config.yaml
hidden_size: 224
bias: "all"
init_std_o: 0.00592
init_std_down: 0.00592
MLP neurons of a small language model. Each row is named by its layer, matrix (up: input weights) and neuron, and shows model dimensions 0-223. Each number is 128 + 24 x the weight over its row's rms, rounded and kept within 0 to 255. Numbers have three digits each.
Before each neuron's rows, "fires after" lists the tokens most often just before its 100 highest values on Wikipedia text that the model never trained on.

fires after: " cl", " st", "c", "r", " Cl", " to"
L10.up375:147099092163146086137117192134140128097156158145160135183128158101147145106126127139147146127088135136101169114104134071119121133062110150127177143159105102138098147115116122138091114148169122122137134130110155113113124122135173106146176122112184138097128141107077141128181106098124150163130125143140120059144121130079136121147074152128159125158155177119142131129123156117122124142123122185129147107111109136137096109115142100144072158096110128163111136112152155122193123100118122130113106131148142141096142111130099126141130157110109115148154135133141110134120123124107144109134124110136117113103131118127123055114069143126119104116138147089125122132130119110149111150119

fires after: "==", " ==", "l", "f", "n", " was"
L9.up633:124120141166100141136116125160128181149178146139121085137112131145120147160093150149089134133104132150137097089112101143123136138097081089133087145110092106112133160135118143130157090091112062109157123131140111116106155145133131137064116077081126146189129154141079187129094127119130140151111144104133114135110108161115155135097157121118145156140144119087130145149107128124120164108131116179110154102162119122133133139131117138110161114185137154155103157129152112114130126126117125117106129138099131164139098142122140105144156130101095135171142098126110166092151135089112089126156145101131163112130128103138113152138117146147159109111114090178142147160112151096148152128092

fires after: "on", " N", " l", "e", " n", " of"
L9.up570:087132131125141136127165119120137153126151126123151200130121126070127155100140108147152099150121162118134150146170071126131095132124150112109193125121141094139127113155127107137080148092121091138133139132093103161130151154117126094122144117098108119107087151112137161124133098131144148135105139108139155158117147126139182130132079131175144146136142101088169167130141095065105132141140150141195142121117133157139131124112111133108114114155161163158164118117151117138114150112170127123124122131144139121142093101120095159103098081147137173127122112146131092086132130138118090120121155116136131130117190115129081108139142110150180123090116106104118097107148118106131120085100

fires after: " of", "on", "l", "z", "v", "g"
L9.up56:131125122172150122090168123112152128128125085153114180119150113110159127132129127133143097178136132120125126117165102117104157124105132082106134116136138107124150126160115129137134167103127087146108144144115137161154123145147131137164139089149122124144107119110143117103083128111091109112088133096151138124139110148168145092110088180179138126144151089073147157120115165059105153146114091115095117115109127117124154091139091186073107122138098146156138151129132113116111115152122156149121147126188183087125147164158150093126147080138113128124171136142119142135110138149122141178113124130121132127156118107127104114129121159128090086134169114115151154101152121130105113092138

fires after: " T", "T", " St", "st"
L5.up203:166133115090105162131120152150155104137106132180109140125128168083147141120131130113144132139164152071089098127138157100147127091132167139142130140102131140125126112159123123114133115088094128125148112100117104111132153120084136126143103162096106106114136149148054161133141145185088135164128143104128129100145156098150107149102111129097110129142114128106066150155136124130134123141115162147144181117116097133140143113124137138133107140138108100131146096161121146168095119143126137131134136083154138159129117175148127141111163147150160109108125170102154122083086135121124069109156130132137180154150136181137157123092116145138130147115133146135110114144119182107117088113064

fires after: " P", " f", " A", " an", " p", "ur"
L11.up99:138071166145105129137144137146120158144140126129097144160103082111126136099131122111111141113174090106090089114085174169133113108082112101155107110106111119127098127140122094183123135123155136136113097131104161098136125136104073110118146167097129154119136128158119162118142144049156100095140133161144087081153141144151150162123124121111139142146148138103130100139100137116189135134169152156111126146152149117141153123153112099098106130135127069151152099134113144132129150160083111106134115115109174108154126113161139124158111096163102138158154095160123148149124125130138118106116104102146136114131108162155117128146127137168135125098147167100146145144131142170139090099139

fires after: " m", " st", " c", "c", "an"
L6.up469:136107155148103146107092171112151130116113125112123125171179113136113107106115148076125183122103138141114142111091146181096123113108130120160139104115155162109101148109160098137150116120140145132164114156151121142160094146114127123162099122159142129120111125132082151129146088111138144157131143117096105130126124139115140128144142159131157140163126139117101121172142148086129135168095094132187145128068102164104114141108145094172130127145113135103136170070090139105125114082125124107137166137132123152155149110148100117126101136108150143101125143106165138137156072122163163113097162128132110124080103136155133097099093129119146136146107116150112098094165126095150096131081

fires after: " m", " M", "a", "M", " K", "ak"
L5.up156:078165100093148133125125114128062111103090114173145150110141093169087148172150119114127095143130117161144174095141119112124151121164120138133130087127110121169115115153158123089117138141172105090140145128167139137130125138165107113102098106141128123163142152100133158165115079139135137130135123116124156127113159143151150127151099140136144135142111167121132126175147111128193095106114112145136128125146156132103126137093119114088156122082150135168135121120124115109119115110108128190138092131112083107147091149174146132157142149120124140116124161126141144109110156092140103151116096095105130159100112142102104102127099140176150167171081146093114142094130132119168116111139

fires after: "t", " St", " st", "st", "est"
L8.up41:141115080098110168096141135112104111133133150116104143118129168107138121133141106151100144116133090115135099133143117162137124103134134134162147100140157104086107138102134131102174086120152162118100081116154127122093147098099150128146145137143123168152132142156134126139123120168120167176146157118132102154089141131155148104099126127176122118143161187135097096115091127190156155136138132172169156088134090102177093159130127165133076131167140128161113147136093146124123115132135114124123135117106130129128101114132078118105143120140150126118140109111117107142166165156090090069095150139166138151105143170135113122112167149119137121125156092102113125118127139097113078148132

fires after: " p", " R", "b", " P", "ro", " B"
L9.up661:114114090083137093131158163176138114097136098075139139167172142111189136144129087151125126127156119112113182152144122128147097107127152166148136117123119117144125138106100126149123132118124127131107124130150167067147145149110126136082121145148123182124124095099166162166155129092123135087127189119109131156151112114173126145177155114086136117147146126144101071125090109140154170125165143138167104113135151084118148102081130101098155112114111099143092138089102131111145080074119139130158110158138145140122147135110128120132144093132135117130139118107140134098144120135104145097113160100172132141140152123119134108141096124106122176134150130139116125092149119130101122131115

fires after: " U", " P", "ri", " p", "p", " m"
L6.up645:122118103104108150136109106169156118085093136186114150156135091129131136132108100117111169136152155140129076083182120145144149099121140126157129129151082095102153088097154106113143166118131140147113143137133149113118140161104116117134101142165145109147127140122125123088181131104154138100146120091124109104160149143117108169134164152073145126154141139146107080133124137112127178114176147105114102101160086140128129171125111128154107099132106108113160124143064145094113126125138117183143142106138139143118146122093158143118114117151123152139156108119130160116138121128130089085133132095173110118098143132125121077155105109139163129130180158137142080097150136146138128129163

fires after: "c", "a", "ab", "ap", "ch", "p"
L8.up148:109111128111151154129124162105144080120121098126155096111136118178096155135091109117131172151168145142154144147110122112177129132092117127126052137121107113154121133189121132167138145098132122113119127142100115127121115133162133082159082155135114161132155143118089091115143140145150139147139114136112124074157136098175129115106114140146089138110156110133081134135090148166119171134103169137132142085102134093099138109123125133139131127128150167124092089114102121123133148129124123119139149138167106105132128121122181132168170120099094096118121129156085128099133157074136149146096163083140113146133121154124066128121125159167106142104143115138155147087096132133153117116132

fires after: " sp", " c", " M", " m"
L6.up312:124151098105146157135100155132115115058125123130153110172153126158097118150140156131143114111116136144112134094108181129128141121137146189110180109179178172135107108123137129141121128086154123112133156122126129100098094138156143097121149106107118139139110133147127137153116082174163096134148124094130152083154161123147164174135129097120121092124140129113147097109140105138132095142130131176082110150075134105097132109112156153093146128132162114147116052118138103096125147135113114127164149180116110101139174163147133129172164154147104171124133152107146106132099120133116129135119111108138125091118117123166123154112120143120124122141131141129065145138138110098096112150133

fires after: "m", " he", " A", "am", "le"
L6.up147:154117120107099106161094147121124122160191124082148133141119107175101122129154095133135130134114091143107128133117160114164100115124130113120094119132097194107107120126095119154131147123131154124127153095129112141124121139172065146121159107164113155122120173160172154093105104096142135112161107083132137116132131070183116148095135104135109134125140174131132129156122140148114080150157112138103127146084154143157181142125146093133131092175099086124142128127140136155115134121092129128179172099148131118154088166117137135135154138100086126125129170101115120124105116132156131120134126115152128114139091095146135130160118126120082116140089092113115149134119150090129096127164

fires after: " s", "S", "ur", " de", " S", " re"
L6.up283:085157182119134145175116143119117156101127110099150133132119121149120152153122156120149131127121091154123118105121102106104140088120141146119145098147119078136147121147119095119109105157096130126147186081126138091171132159127182118114180113085120118107136111185156102126108148166117110117121141133100134130125125137087130116140118143136092120120117194118160156116117139144120101086126114108169082157126178176133135154161141117142137120106149127122106173145140134125096122068098162118177098105145126094078102167125145170149092130143110141171139146126140124097111128138110127101117145097081138124099093151102133135157124140123098091117140126163121150147122109099120130130118

fires after: "os", "am", "on", "us", "as", "at"
L8.up587:137152126120168137098157135141125138132117111118119090124098173176117143122153120157114113108118058089121137115096100103126155136161092122090149161127135133101137136116116142112127148139190096121158177142140110143101150121099140172142154111124111118125174144125154151165170144136112148133107142133087123098138125133162154115097101127152111114101118123123090121130125126117114114166144077125138112140124155173103164130130122158191111075112114125139127121113138115093148120145153126112152159161147135117134110120147127164091129132087089132151136133127131114112163082077165135136138120153108159104069092148125127080125132147159111149131109113082134134138157111131092067103093

fires after: " to", " g", "ill", " s"
L8.up316:100096120124136177150129117162147177117108116120113189137115104095141119153102154113118100169127167125123129122159090157098122170116139114114129118143115140098163092103151157096091162145148097091127138099121137132183161153138154101149132147097135110091124166107124139133131098080140155104167114131097137160100075119117104121126128114128157157157140113082147126149128095112078147122167142113178126121121115113100192124129089150124137150123107123154121100124117100137131168125157118146112172141112080142137129115137117133101127145102132110124119158141140146124163107108135086142126069125120113132086130087117112083137121156161120117139142107098159128131122130144144143176177

fires after: " m", "m", " e", " A", " M"
L6.up597:170095130108133143158092134121162153146139099121141072136110120132123119135108102150156138122107137101159123098191140139140141138146135181102099144147126127096120125164061141138162147130139180131113173105123141118140137119131090102091125111153133142084119146125149125169124098105130142127119123111095115072130098099167134152132135088116098113118112142135124149142150118141114127126133154135158159106109111123123125111131131112149163155135108098162189089089129125166092175183137148145152164139090135133154122100103118116126145123142129107111173137150132118115147119150095132114142134139113151100109174153081117087142111121100066101159088106118174129093126130139112093157154

fires after: ".", " C", " Fran", "I", "ie", "c"
L6.up303:109129138125092174132158159108154123127154097172123120111165146168144134159121110114128105108172158087085131140135118127085112152144125123101115154158124125152077125118121131091105166128129076136153132130119088174092139125143170159146154083170158159159109149153124094148109129100153134138113124129165112129116123143114082172163147131161110134087126101111085136109115133133137101121056110090121121141114134147160131134154106165155138125107129134116127074081130094138104109083132127116141152140134145112141127100105129133147113140063137145137118117112110161117128152122136120116100082121143094116165125162105102112121158106109128170136154114098134142133146089140156163099103

fires after: " st", "st", " St", "ative", "ical"
L5.up634:150157149091092119156144125133102162154130142164124140117147132174110128128138140111099160161134156086141133152180103092144149144136138116158130126121158099070154089103118118128134102123106096127134130137092135093098176144092148099139114192140134161149164080159118084133144068161087157152121142159127134108109115094105154113099092138089147153154123123122137145160167130142101144155136102074164143070137130118115156138129136130129143113106107172119127123161120128088120122123145101117117139105117082134166117157128124146104141157125128165133152158132119121176112149114086110105118116131097124139124138106133111076108109091125097140153128160115089121153127168118126142130109

fires after: "ab", " cl", "o", " co", " re", "ap"
L10.up474:127090123079118108134144141121155109120150107132117106115119151110123111170132104132151130090146155129115127079079136171133155118115127119164098098131100138155127162140099084125150139148133129099131146165079110120117082143129123123131154110128140119142137132114133144106153144091156170113089122105101169131127144111185168108078178151106082105151164098120091126172141151186124120096121173128126124121136154184075132165126088152109155145137113161150080095160124103118150115119136121124106141104116126116139149136095103070124124126127104118121157136102107126107128153130143147138150140184116162130139117091156130139134132112142123138147139072110120131118112142094157121109180

fires after: " d", " con", " D", " R", " Or"
L11.up760:170093117159136140150135091157127158144110132117104167140090069185142152112132123163146103154169113138115091168108125127126086122130135106136161118136125097101114121129131123128113137096138126116131115111122135076113158128145105163117138161128117152168112080143117152178140104143129118095129126151131118132113111156164148119136134158137123098130149117070119123125148132124089110133132111120172125103150109118123176158127137117125142099149136079138134175138101119164107119177160137091135110144118138117122170141144113127154171083104102133082152127117122185126145161149111127124160148137094132090088130116137121117141076106095143102115083146190108117151164120158128162124081

fires after: "==", " ==", " ad", " con", "c", "cc"
L8.up288:151080114100107154163113172150137112155147148096135099136063126177134134086114114113115122124127134152124137127122122130105131131090172125142119133166119116107119151110108167083164127116134119106115108095140109092111097105154163137168115097129162174096142124130096130155150133127138132175139129097161078188133146146159084156070094140133117122136131132075175130143121114123105162140114103139125147098154168132123128133124125094122140138103116117128166089163145142122120123185125117139119130137100091152125152120147146123129187115111120123132101077152139106113121134119113127100101132086108105145157143121132106105111116147067164140115137120189155107142136137109109162147124

fires after: "ap", "p", "ib", "amp", "ip", "um"
L9.up739:106124099098121145108118121093147091093146129126141142174112108181085153126136101112130155115138109137139166140178151165161129120154116136130082105132125120129170136141153116122154127177153126095131138134109171150173116110106151103183122118140080137091097085138145110132140137125122124128112107137138116125108090135146146135133095112129108131129083089126120146175172121168128118161160143109102128121117147101112116142129125123130149066169129105154109075123119133136113175115079140115155150133111130134121156095159149089095132120121128154178120138099081134129116132121142165091139166094143082139133114193139101168098115118118119143088143142125151151165126105111094146138130

fires after: " W", "re", "S", " S", " Se"
L5.up275:128138102129156126142137105180125096105117124122137105128153136114123141134117112163113122165129145127064136161142133097141124128097142140122108130088107114151142142112112148153152111102092153128080093103195183165152141113122144104109175138123084069162093125125118127142137134161112105103129125126097148110128095126135125182127090135137167118088141164141172167144155074158114115126151132141166113152146148131108160155134148125119121129122155140125124124147128104081153134104143172149120123106137089121114125153128123161103104140100110103146138129125171125110111099163131098087140128095078169117123114136097103138147137116099129116117094118120154084179115115150103142170073